Weights of a small GPT-style language model, trained from scratch on English Wikipedia: 65.2M parameters.
MLP neurons of a small language model. Each row is named by its layer, matrix (down: output weights) and neuron, and shows model dimensions 0-127. Each number is 128 + 24 x the weight over its row's rms, rounded and kept within 0 to 255.
A block is one neuron, or neurons of one layer that tend to fire together. Before each block is what it responds to, as a language model described it from the Wikipedia text at the highest values.

Description: Tokens that begin a compound or fixed phrase whose second part follows, such as center(board), over(hanging), after(math), due (to).
L9.down1259 [150 132 113 157 116 124 128 135 126 135 135 164 142 107 128 139  82  93 129 157  97 104 112 150 121 122 182 126 110 144 119 134 148 114 120 159 146 149 102 100 120 162 140  98 136 130 179 170 107 139 161  45 122 131 126 133 129  89 125 121 155  95 108 122 135 124 151 116 154 149 109 113 132 144 154 124  98 127 112 138  95 123 140 150 128 142 118 116 153 114 167 108 113 143 148  80 104 133 112 116  93 126 124 132 138 130 126 108 141  91 102 138 119 135 131 143 122 112 159 146 123 100 125 177 110 118 113 132]

Description: Mostly two groups: pipe separators at empty or blank cells in wiki tables (Majority | |, Republican | |), and mid-word fragments such as Des-c-ription in headings, man-usc-ripts, resump-ti-on.
L6.down182 [116  93 122 132 145  99 141 146 143 170 100 164 112 127 133 107 161 161 134 121 109 102 123 150 164 156 141 140  87 108 129 123 173 103 105 154 134 138  75 123  82 138 151 163 164  96  85 109 152 149 129 148  98 109 127 188 131 158 165 130 121 123 150 143  96 132 137 124  81 120 136 132 146 120 114  88 139 196 144  65 127 148 128 117 116 145 150 125 112 105  86 170 124 108 133 144 105 144  79 114 142 141 124 111 174 117 143 122 113 154 137 142  74 116 148 148 136 163 101 135 118 124 131  93 141 138 124  80]
L6.down303 [135 151 134 144  87  97 114 193 153 160 129 135 113 124 168  85 119 107 148 129 183  90  68 105 120 125 100 109  91 130 136 129 178 119  87 122 113 138 101 122 135 122 147 163 141 150 128 154 114  79 135 150 134 125 121 138 118 142 138 119 111 123 103 153 105 127 150 136 131 124 127 141 130  99 126 181 135 148 154  94 135 127 136 123 150 138 121 106 112 144 137 139  79  96 131 115 148 112 137 127 137 101 173 152 128 114 105 139 135 159  94 132 149 138 124 137 124 137 105 116  99 133 142  29 122 133 122 120]
L6.down423 [ 91 137 112 120 120 123 135 105  90 122 117 148 100  85 132 132 154 108 153  99 117  87 137  71  98 173 130 149 120 129 153 153 145 113 117 108 113 128 122 121 141 130 132 109  85 149 142 118 122 140 144 165 127 128 113 115 148 148 173 160 144  72 102 135 139 119 155 118 152 145 140 125 129 125 144 151 126 139 120 112 135 140  93 122  75 107 133 150 131 102 140 154 137 124  86 165 144  96  86  79 125 111 140 113 107 174 129 116 126 114 123  87 127 156 123 132 150 102 172 132 111 163 133  90  60 126 137 164]
L6.down1170 [129 157 110 107 157 120  92 113 103 136 140 132 128 150 103 138 123 174 133 138 101 149 121 124 181 119 143 162 136 135 128 162 104 130 122 116 100  96 128 121 111 131 130 109 122 149 114 113 119 158 145 127 172 118 132  94 131 104 160  95 113  97 123 132 122 149 136 119 117 148  73 138 123 104 131 120 102 120 151  92 131 107 167  71 102 108 148 122 131  92 138 137 190 173 150 124 125 187 106 115 129 152 130 107 148 106 101 133 146 122 149 142 154 136 146  70 149 136 142 166 151 122 104 153 114 151 158 115]
L6.down1331 [165 124 128 117 153 123 155 113 125 141 131  68 112  99 154 145 135 139 136 119 114 120  82 117 160 172 144  97 189 162 108 112 119 124 135 103 150 102 128 148 109 127 142 123 137 144 174 105  96 117 142 138 165 123 119 137  79  85 142 146 125 118 155 107 138 100  97 114 124 132 166 175 142 111 110 134 128 122 172 105 149  91 115 120  99 169  79  88  75 114  96 128 168 157 124 128 160 122 140 147 118 117 147 163 155 137 121 111 106 123 128 104 108 136 125  81 108 129  97 108 115 111 143 131 124 153 134 110]
L6.down1387 [102 116 170 115 101 120 122 129 127 160 117 155 137  94 143 122 111 165 112 159 143 178 133 125 121 112 137 124 129 143  95 153  98  97 128 137 121  97 126 128 103  92 113  95 139 106 187 152 107 140  91  97  98 102 160 126 133 128 128 141 177 121 171 109 104 123 109 144 164 121 147 122 101 154  91 131 153 168 147 148 143 138  90 106 167 131  93 110 139 153 141 126 133 105 134 116 149 124 126  83  72 132 106 108 117 146 144 168 132 120  94 151 102 164 161  76 143 144 113  93 156 151 113  99 100 146 170 133]
L6.down1988 [111 165 162 120 124 141 117 104 121 171 168 159  97 128 125 101 113 143 120 144  85 119 152 121 133 139 131 128 120 122 143 124 198 155  76 115 119 118  72 139  99 122 142 100 157 148 114 129 123 134  96 144 132  82 162 158 121 123 124 120 170 107 121 130  99  90 108 139 155 138 118 105 114 135 137 111  68 139  86  98  87  81 111 100  90 160 152 121 139 127 130 141 142 206 119  70 121 142 112 103 103 140 113 138 167 144 110 162 167 112 140 124  69 163 127 162 118 147 133 120 135 131 114 115 143 165 152 142]
L6.down2093 [114 105 139 158 102 131 154 142 143 139  81 163 113 138 139 146 156 119 111 145 131 144 121  96 126 113 158 137 121 123  90 138 134 115 153 133 121 118  96 115 150 125  99 125 164 175 114 153 148 153 127 149 155 116 165 119 153 125 129 111 134 145 128 154 131 137 120 122 166 123 165 156 128 175 140 106 129 106 154 127 133  97 134 126 132  92 103 132 162 117 122 125 154 136  93 164 114 155 149  87 148 104 128 166 142 144 105 116 123 128  90  81 130 148 132 150 148 128 132 170 127 115 109 159 162 137  86 112]

Description: Short word-piece fragments inside a split word, especially the c of des-c-ription, ins-c-ribed, and skys-c-rapers, plus name pieces like Gu-z-man.
L2.down65 [126 141 117 151 119 114 143 119 152 156 163 143 142 106 169  54 114 148 132 152 171 202 160 157 119 122 133 166 125 145 153  80 116  90 126 101 117 107 152 118 138  86 143 131  94 126  99 124 120 106 129 133 135  92 107 105 137 118  70 104 132 146 141 126 128 125 110 110 156 149 139 111 151 155 163 155 138 161 132 100 137 119  76 143 149 116 103 166 120 120 163 121 126 134 131 177 144 108 118 155 139 116 157 175 155 162 129 135 137 120 144 116 155 124 132 114 157 150  94 154 167 137 128 137 120 120 139  92]
L2.down131 [139 151  97 113  87 167 143 169 107 113 109 139 161 136 120 136 172 166  96 151  97 130 130 132 123 147 112 160 143  98 142 127 148  63 142 180  87 147 116 107 130 115 110 162 137 116 136 131 166 119 146  94  70  91 148 132 162 137 161 140 141  98 108 127 141 129 141 113 153 131 150 101 140 117 112 147 131 113  99 114 100 120 111 142 128 193 117 154  91 111 128 163 132 144 133 147 115 115 125 158 141 131 154  98 124  76 107 105 146 141  79 123 130 108  76 148 123 146 164 150 123 135 175 116 138  76 128 128]
L2.down238 [162 114 153 130 139  94 125 113 132 107 130  65 165 156 145 164 153 138 113 132 126  82 122 131 188 192 131 149 135 113 136 100 161 128 118 138  92  89  80  99 120 156 115 127 126 145 155 140 190  90 127 122 153 182 138 147  85 133 163 143 163 137 113 136 110 124 130  80 120 135 139 108 138 111  98 101 153 114 108 104 119 114 116 125 125 147 161  95  95 125 149 117 139 142 113 182 129 109  90 115 151 104 151 158 135 100 133 115 156 164  89 119 131 172 145 124 130 153 173 140 147 132 118 147 159 136 120 109]
L2.down381 [107 110 135 105 166 120 158 139 172 125  98 137  66  71 141 152 131 171 114 114  92 151 154 119 120 102 120 124 114 132 175 144 141 121 142 103 123 160 124 135 155 164  98 108 115 151 133 121 132 179 115 108 123  99 133 146 116  98 149 106 152 113 149 145 162 161 151  93 165 124 145  87 125 149 139  89 106 157 109 159 116 125 142 140 125 115 111  99 123  98 115 128 128 124 108 100  84 103  77  94 123 119 178 120 152 118 178 159 147 135 153  83 152 150 141 137 124 102 121  95 129 145 114 149 149 113 133 140]
L2.down636 [104  99 170  95 150 156 164 124 147 121 140 131 114 113 159 132 106 169 113 107 163 119 175 132 149 114 133 124 110 109 156 120  92  99 131 147 160 162 104 176 112  78 102 110 125 140  87 134 142 154 146 116 154 100 145 121 120 106 114 126 141 125 133 134 124 141 103 128 121 143 120 121 152 179 127 133 119 124 159 120 126 130 131 121 126 116 153 133  92  97 131 123 133 125 144 125 120 113 144 149 130  90 102 152 120 121 188  70  99 134 132  98 109 166 147 135 116 151 128 170 100 104 120 112 120 181 156 107]
L2.down957 [125 128 128 140 151 136  91 143 107 156 145 131 130 131  99 131 104 147  82 115 109  74 141 113 123 144 172 110 134 107 106 128 107 152 106  64 107 125 107 111 110 113  94 123 143  95 156 119 148 114 136  50 143 144 174 101 130 157  95  95 121 108 139 137 131  96 131 113 163 149 113 151 127  99 126 157  96 119  83 119 143 117  78 142 131 112  80 103 121  97 139 152 130 157 126 138 123  56  87 146 116  88 105 185 106 144 161  99 128 106 119 117 122 113 122 120 185 135  96 140 115 107 138 161 135 110 122 126]
L2.down1035 [139 132 141 124 117 137 124 119  91 136 101 131 134 142 130 148 160 157  89 135 143 128 116 107 136 132 167 133 160 180 125 100 149  93 113 106 125 131 107 170  90 152  99 126 164 192 113 128 135 115 126 138 161 141 128 133 101 125 119 118 125 106 112 144 101  98 111  93 115 179 143 144 156 110 126  88 149 154 101 148  84 114 163 102 152 138  93 139 134  93 142 111 133 108 133 139 150 150 150  98 116 107 152 127 151 127 168 147 181 128  84 100 160 122 167 155 134 115 118  96 103 127 149 155 163 135 135 149]
L2.down1819 [172 116 121  95 127 107 144 145 163 129 104 119 112 120 142 101 143 124 151  80 156 114 121 124 101 105 102 125 160 102 103 100  85 143 101 118 134 169 128  93 114 150 141 155 128 103 131 145 102 116 143 144 110 137 144 176 109 112 109 149 104 111 160 150 144 139 132 115 129 131 134 105 105 105 123 146 136 123  95 163 167 137 166 119 136  95 119 113 126 112 100  74 103 126 131 133 130 138 172 103 125 102 131  97 115 140 108 143 135  86 132 139 142 157 176  95 101 104 128 118 134 133 182 103 118  87 164 141]

Description: Mostly the word Center in institution names (Schönberg Center, Senior Center) and the verb stand (stands, stand-alone), plus assorted stems awaiting suffixes (counter-, symbol-, high-).
L2.down332 [131 164 119 176 151 117 167 135 105 107 118  71  98 144 141 159 116 151 157 125 148 131 102 158 128 130 103 129  71 154 114 210 126  72 168 148 153 163 155 132 128 107 122 129 126 122 125  75  83  79 169 169 121 165 130 159 144 115 142 130 123 114 139 122  93  82 121 102 151 108 108 145 152 217 107 132 108 132 129 124  90 137 145 143  91 126  65 101 109  86 130 119 102 125 139 121 133 131 104 129 120 126 110 103 112 110 182 152 140 141 148 135 124 154 105 143  83 142 141 140  91 145 119 161 155 148  74  96]
L2.down373 [138 125 137 167  83 118 126 167 127 159 130 124 119 140 128 128 124 129 157 164  91  88 128 124 125 131 129 152 101 139 126 132 135 135 105 188 154 172  76 126 136 160  92  83 139 108 158 159 107 100 111 125 127 144 127 130 162 164  74 143 117 156 120 146 145 104 160 139 200 110 157 118 102 156  92 115 108  96 108 129 150 143 141 150 143 127 118 101 158 162 136 148 129 127 148 130 122 168 137 116 152 155  78 100 111 111 130 174 173 112 146 126 120 101 131 115  87 127 121 145 112 147 162 141 133 153 111  96]
L2.down1152 [119 159 114 137 122 121 121 129 116 147 150 106 108 174 145 107 134 123 147 137  69 120 140 131  97 121 135 117  67 117  91 138 137 121 143 127 134 145 152 155 109 100 112 102 174 132 119 138 145 101  89 109 128 133 120 145 133 107 133 112 140 142 130 112 172 148 110 133 146 148  66 116 185 133 133  88 148  78 109 124 119 151 133 141 176 116  98  95  94 134 134 161 165 130 115 139 156 106 139 131 123 134 141 103 138 125 135 103 167 129 119  90 133 116 135 135 155 111 124 133 152 115 140 151 149 134 148 103]
L2.down1419 [141 149 145 140 155 139 154  95 107 184 128 141 118 125 139 153  93 152  89 127 142 135 124 154 105 169 120 150 131  75 142 162 116 143 100 112 118 191 120 148 118 105 161  42 180 128 128  97 175  97 136 150 114 131 131 116 144 120  87 104 156 129 125 123 127 118 108 153 162 142 141 137 168 127 139 151 166 132  89 119 130 133  89 131 142 188 121 105 142 113 136 126 113 122 123  80 175 187 114 137 121  92  90 144 147 169 132 119 159 187 152 147 152 149 111 145 120 130  87 138 110 145  86 123 115 113 128 110]
L2.down1478 [119 122 123 149 114  97 158 106 146 117  88 150 161 115 122 119 145 112 164 148 133 122 108 136 109 155  96  90 123  98 118  97 164 133 158 115  88 159 100 119 164 135 136 138 159 129 184 121 170 132 100 119 117  92  99 106 101 106 119 131 159 148 141 118 114 118 159 129 138 126 112 109 139 103 140 108 121  23 128 113  88 114  85 146  81 109 132 114 164 158 144 140 148 158 112 119 133 134 138 127 135 139 104 103 103 115 146 155 121 122  83 153 111 153 101  99 129 132 146 136 113 176 169 152 135 180  98 142]
L2.down1718 [126 140 144 158 108 140 120  95 104 144 111 138 149 105  76 130 129 123 106 167  90 115 139 115 111 122  86 127  97  97 130 120 128  98 168 152 106  83  99 128 136 123 105 158 145 148 115 129 152 150 124 138 113 136 110 182 139 137 171 157 144  89 130 137 119 163 143 112 128 122 109 153 131 102 120 171  94 163  91 129 151 143 126  99  95  84 169 110  62 164 121 152 108 140 148 131 110 148 146 113 114 110 160 141 113 105 150 141 137 129 122  79 108 122 126 131 116 113 141 130 157  95 125 102 130 156 130 122]
L2.down1853 [165 159 129 102 136 123 126 139  93 128 182 135 147 143 117 134  92 123 136 138 142 123 127 157 115 124 120 100 115 130 111  84 153  91 131 126  88  98 127 110 155 124 128 113 106 149 117 104 123 174 101 104 109 156 149 140 164 143  93 166 120 131 119 147  95 128 125 112 101 115 117  89 133 198 172 132 109 125 132 111 109 172 140 116 110 160 138  84 168 123 199 126 165 156  96 118 112 152  78 129 144 134 112 160 148 100 142  70 100 158 166 156 147 124 141 141 143 105 116 139  99 105 117 161 156 138 110 164]
L2.down2050 [128 131 143 122 108 118 109 116  67 148 130 143 105 116 129  95 111 130  99 100 102 139 123 105 117 144 146 165 125 117 146 135 133 131  63 103 141 125  82  62 116 112 113 114 136 122 158 107 125 117 122 141 113 182 121 139 148 115 108 143  98 170 111 148 100 135 167 125 109 137 118 182 137 101 133 162 123 119  99 129 171 167 133 141  96 180  68 144 147 107 168  83  80 109 114 149 158 149 131 147 147 111 113 149  97 131  95 143 133 125 138 130 185 128  92  89 126 108 132 172 138 107 158 151  98 146  93  86]

Description: Final word or word piece that closes a multi-word institution or organisation name, such as National Park, Air National Guard Base, national team; also table cell pipes.
L6.down21 [135 114 117 128 129 105 142 163 128 166 155 101 138 102 170 121  88  85 118 132 123 154 117 136 181 108 158 138 139 106 160 145 125 149 139 132  98 146 124  99 130 148 108 113 139  76  97 150  98  93 103 146 144 120 153 111 106 123 106  83 151 149 165 115 100 133 124 125 148 154 140 127  95 178  95 113 130 116  83 121 121 154 132 102 153 119 138 132 127 146 131 109 141 136 155 143 142 137  87  91  81 152 155 148 102 135 146 168  78 134 128 171  79 163 123 155 105  86 144 128 117 120 181 162 113 159 185 160]
L6.down290 [ 61 139 126 172 142 157 136 115 111 117 168 164 153 137 104 126 153 169 140  84 131  67 161 136 137 115 130 157 122 157 128 162  89  89 135 124 137 125 119 160 133 113 139 127 136 136  78 113 132 133 147 124 115 155 126 122 121 142 104 159 113  78 127 140 129 165 111  75 140 158 144  88  82  98 132 160 117 146 129 130 150 142 128 149 142  99 111 149 101 114 152 138 149 125 128 137 121 172 141  82 116  63 119 120 128 117 133 154 128 134 147 131 184 124 118 129 131 137 100  98 131 136 137 130 131  84 138 102]
L6.down297 [141 183 115 118 133 122 154 150  81 130  92 146 150 122 122 131 128 146 168  97 105 148 165 149 152 131 109  93 139 168 140 137 124 162 116 148  90 101 121 129 102 157 110 109 123 136 140  93 141 113  92 107 123 145  96 127 191 109 135 132 144 145 117 141  96 133 196 122 105 121 139 133  90 130 131 123 102 127 122 126 128 164 109 126  94 124  96 147  76 175 139 149 138 137 159 110 106  89  97 112 120 109 128 115 112 129 153 141 121 131 107 126 121 104 129 137 127 127 178 138 113 125 158 153 107 170 127 102]
L6.down714 [153 115 143 122 121 151 147 121 145 165  92 122 127  88 161 108 124 146 127 142 160 124 163 102 164 155 129 129 176 143 102 128 186  84 111 170 110  78 107 157  83 132 141 104 153 127  99 119 133 118  82 147 133 119 149 121 167 151 103 161 152  92  93 150 105 149 137 107 116 114 138 112  97 102 137 128 103 146 113 146 111 115 116 116 148  61 103 138 126 142 114 117  92 128 169 138 140 136 119  76  93  96 147 129  96 107 139 121 132 121 147 156 103 115 143 115 156 161 121  86 135 137  54 141 148 132  84 130]
L6.down878 [126 160 153 113 131 147 137 178 164 108 157 101 114 149 104 120 139 131 132 130 116 122  76 168 148 169 142 138 131  96 135  96 152 157  78 134 131 134 110  88 129 128 132  88 128 132 152 135 143 142 152 124 120 130 148 117  96 127 151  94 137  90 115 118 123 136 168 153 121 107 129  92 159 115 139 137 172 128 115 168 158 101 149 133 127 110 121 145 115 139 121 176 101 132 122 124 127 149  60 159  96 126 107 118 159 129 122 121 110 149 151 207 137 107 133 111 151 161 154 156 141 137 137 132 137 167 108 129]
L6.down1327 [134 140  84 157 113 155 159 123 163 118 124 162 129 104  95 152 125 138 114 103 123  93 138 169 123 157 107 111 151 111 101 120 128 106 114  89 118 118 129 143 134  94 155 142 199 171 101 150 115 103 115 114 135 129 147 126 128 129 119 116 123 143 117 102 107 174 116  95 132 137 111  95 169 101 128 122 139 148 146 101 184 106  78 122  74 182 100 151 129 136  93 116 125 128 125 141 124 126 186 154 151 133 152 128 109 102 138  76 144 136 144  99 142 105 109 139 138 176 130 128 121 131 101 163 142 145 123 194]
L6.down1360 [ 82 153  77 162 151 143 101 111 113  98  99  83  75  84  86 105 110 141 102  83 123 122 135 138 116 163 137 130 106 144 140  79 172 119 169 134 136  95 136 137 132 118  88 147 116 104 124 135 150 158 143 117  80 123 108 112 128 126 135 113 136 101 121 120 126 128 141 163 139 173 115 138 123 131 145 161  90 143 131 172 130 149 130 167  86  82 125 176 105 138 122 120 150 111 131 168 101  99 136 161 116 114 128 113  98 135 161  87 125 127 132  88 130 119 137 127  75 117 115 129 114 128 126 154 126 117 128 117]
L6.down1416 [132 150 111 127 142 144 193 108 140  74 111 128 113 147 138 127  85 151 156 112 167 139 136 126  90 128 156 153 147 162 140 111 159 134 135  94 137 183 138 141 152 116 121 126 147  97 129 123 137 141 134 170 161  73 107 121 106 131 104 128 157 102 186 126 175  86 137 164 169 123 111  99 155 147 136  94 135 129 123 124 125 151 102 180 147 149 158 128 139 135 108 102 132 139 166  85 154 141 108 112 146  92 112 134 101 157  70 147 145  90 149 148 145 165 138 104 118 135 142 142 157 141 121 108 129 132 134 148]

Description: Mainly limited after a verb or article (distance is limited, a limited season) and the ribution piece in Distribution section headings, weaker on fragments like ident(ify), inf(iltration), Sch-ed-ule.
L2.down616 [164 107 120 157  96 130 117 159 137  75  94 185 100 162  65 148 136 112 125  86 120 128 144 146  86 126 106 116 109 137 141 111 128 104 139 128 121 126 117 132 146 142 126 137  96 145 124 132 129 142  83 117 114 126 126 141 116  93  99  91 161  99 147 112 116 131 134 164 154 165 128  90 147 169 133 179 131 122 120 173 153 133 123 131  97 117 110 116 123  61 151 118 170 112  79 136  59  89 150 145 117 140 107  92 168 122 116  88 131 151 121 127 132 132 174 172 131 149 121  92 103 122 161 119 152  91  97 171]
L2.down651 [179 128 138  84 105 154 125 104 122 139 113 175 164  79 113 150 154 186 110 158 142 144 138 118 158 117 128 115 124  92  87 121 149 121 131 145 128 122 122 130 121 145 133 109 128 154 115 134 128 140 103 123 127 185 139 101 131 151 125 107 167 106 128 109 102 121 130 135 125 117 122 152 169  96  77 159 101  97 145 105 144 136  97 117 116 102  75 104 124  80  99 132 111 133 119  81  79 115  65 148 120 160 115 188 147  93 133 116 107  99 100 142 118 129 177 164 177 126  79 142 108 131 136 151 127 153 124 114]
L2.down774 [120 124  98 133 144  47 131 143 156  45 106 128 131 100 171 136 143 155 147 116 113 151 135 135 138  98  97 125  81  93 136 131 124  68 123 137  91 119 147  92 102 140 171 123 166 137 137 125 143 136 105 112 155 120 130 141 147 132 131 137 126 135 127 124 124 145 129 123 127 146 132 152 163 114  79 165 131 153 130 111 178 112  85 100 154 104 125 168 112 136 124 110 118 155 134 162 102 164 136 144 148 161 127  99  98 156 138  98 127 140 141 137 130 208 131 112 133 165 123 152 132 158 128 108 130 123 137  92]
L2.down905 [133 142  87 125  82 137  93 155 109 111 101 115 156 154 125  97 144 135 118 124  99 137 130 105 158 124  69 103  82 117 148 112 126  99 168 118 135 135 157 156 165 138 116 159 140 126 124 112 162 112 184 138 103 125 137 156 133 115 115 152 102 124  88 125 109 106 128 177 149 132 124 100 120 132 140 107 121 120 131 133 129  91  71 151 100 147 139 208  96 117 142 118 118 149 147 148 107 141 109 129 129 120 140 168 140 151 134 148 188 114 186  57 154 114 127 133 125 142 114 103 132 143 149 142 130 109 137  88]
L2.down1318 [150 105 162 115 140 126 158  75 131  76 142 124 100  90 151  81 132 102 146 133 108 101 131 152 173 139 144 161  83 107 108  97 113 110 124  82 108 176 144 153  98 151 118 138 105 138 129 137 109 127 103 114 149 146 130 153 152 149 109 103 104 124 161 132 156 135  80 145 155 103  81 186 161 137 164 131 134 130 116  80 138 116 101 116 136 130 146 121 166 121 146 151 110 119 135  71 105 122 160 167 153 127 131 171 119 117 131 146 172 188 140 206 136 148 103  94 149 184 144 137 120 141 139  96 149 104 108 170]
L2.down1632 [108 195 130 137 120 118 109 147  97 126  82  99 156 117 109 145 160 155 122 132 113 119 122 188 119 107 133 121 127 126 116 139 142  73 114 110 133 121 147  79 124 143 124 139 116 137 104 111 187 160 128 129 110 117 161 122 149 139 102 118  94 146 102 147  76  99 123 106 137 125 115 156  82 109 130 158 148 162  78 146 158 122 112 119 144 137 155 172 120 145 115 138 134 122 148 101 134 145 133 116 144 157 131 105 128 124 128 111 129 123 110 156 160 112 114 140 130 116 117 126  94 126  94 122 153 126 145 109]
L2.down1871 [133 165 161 105 133  76 137 124 125 140 102 146 106 131 145 126 134 126 128  84 150 165 138 164 109 166 105 116 115 178 140 135 140 142 121 144  98 110 123  86 144 104  94  86 142 116 107 110 124 153 125 124 119 129 122 125 131 157 133 113 122 125 154 117 116 138 129 101 124 163 165 112 163 145 118  88 106 122 160 115 127 122 146  90 126 122 161  83 131  97 141 109 123 143 119 116 115 167 112  71 146 116 150 117 109 128 151 147 142 117 126 130 159 117 114 104 157 124 128 134 135 130 133 113 135 152 140 138]
L2.down2078 [169 116 134 143 151 120 145 106 139 143 147 125 112 156 184  90 130 106 116  99 146 177 146 141 158 103 139 107 187 129 126 121 134  86 128 141 110 117 142 124 114 157 121 163 130  97 120 116 195 133  93 148 145 155 124  76 111 123 123  57 113 168 133 152  95 117 125 155 123 128 161 116 147 122 100 122 147  81 138  99 114 163 146 138 138 140 149 152 145 114 138 142 135 118 144 125 126 146 139 110 172 105 176 100 108 163 134 172 133  78 154 134 116 107 141 137  99 117 109 110  90 138 117 110 120 131  87 112]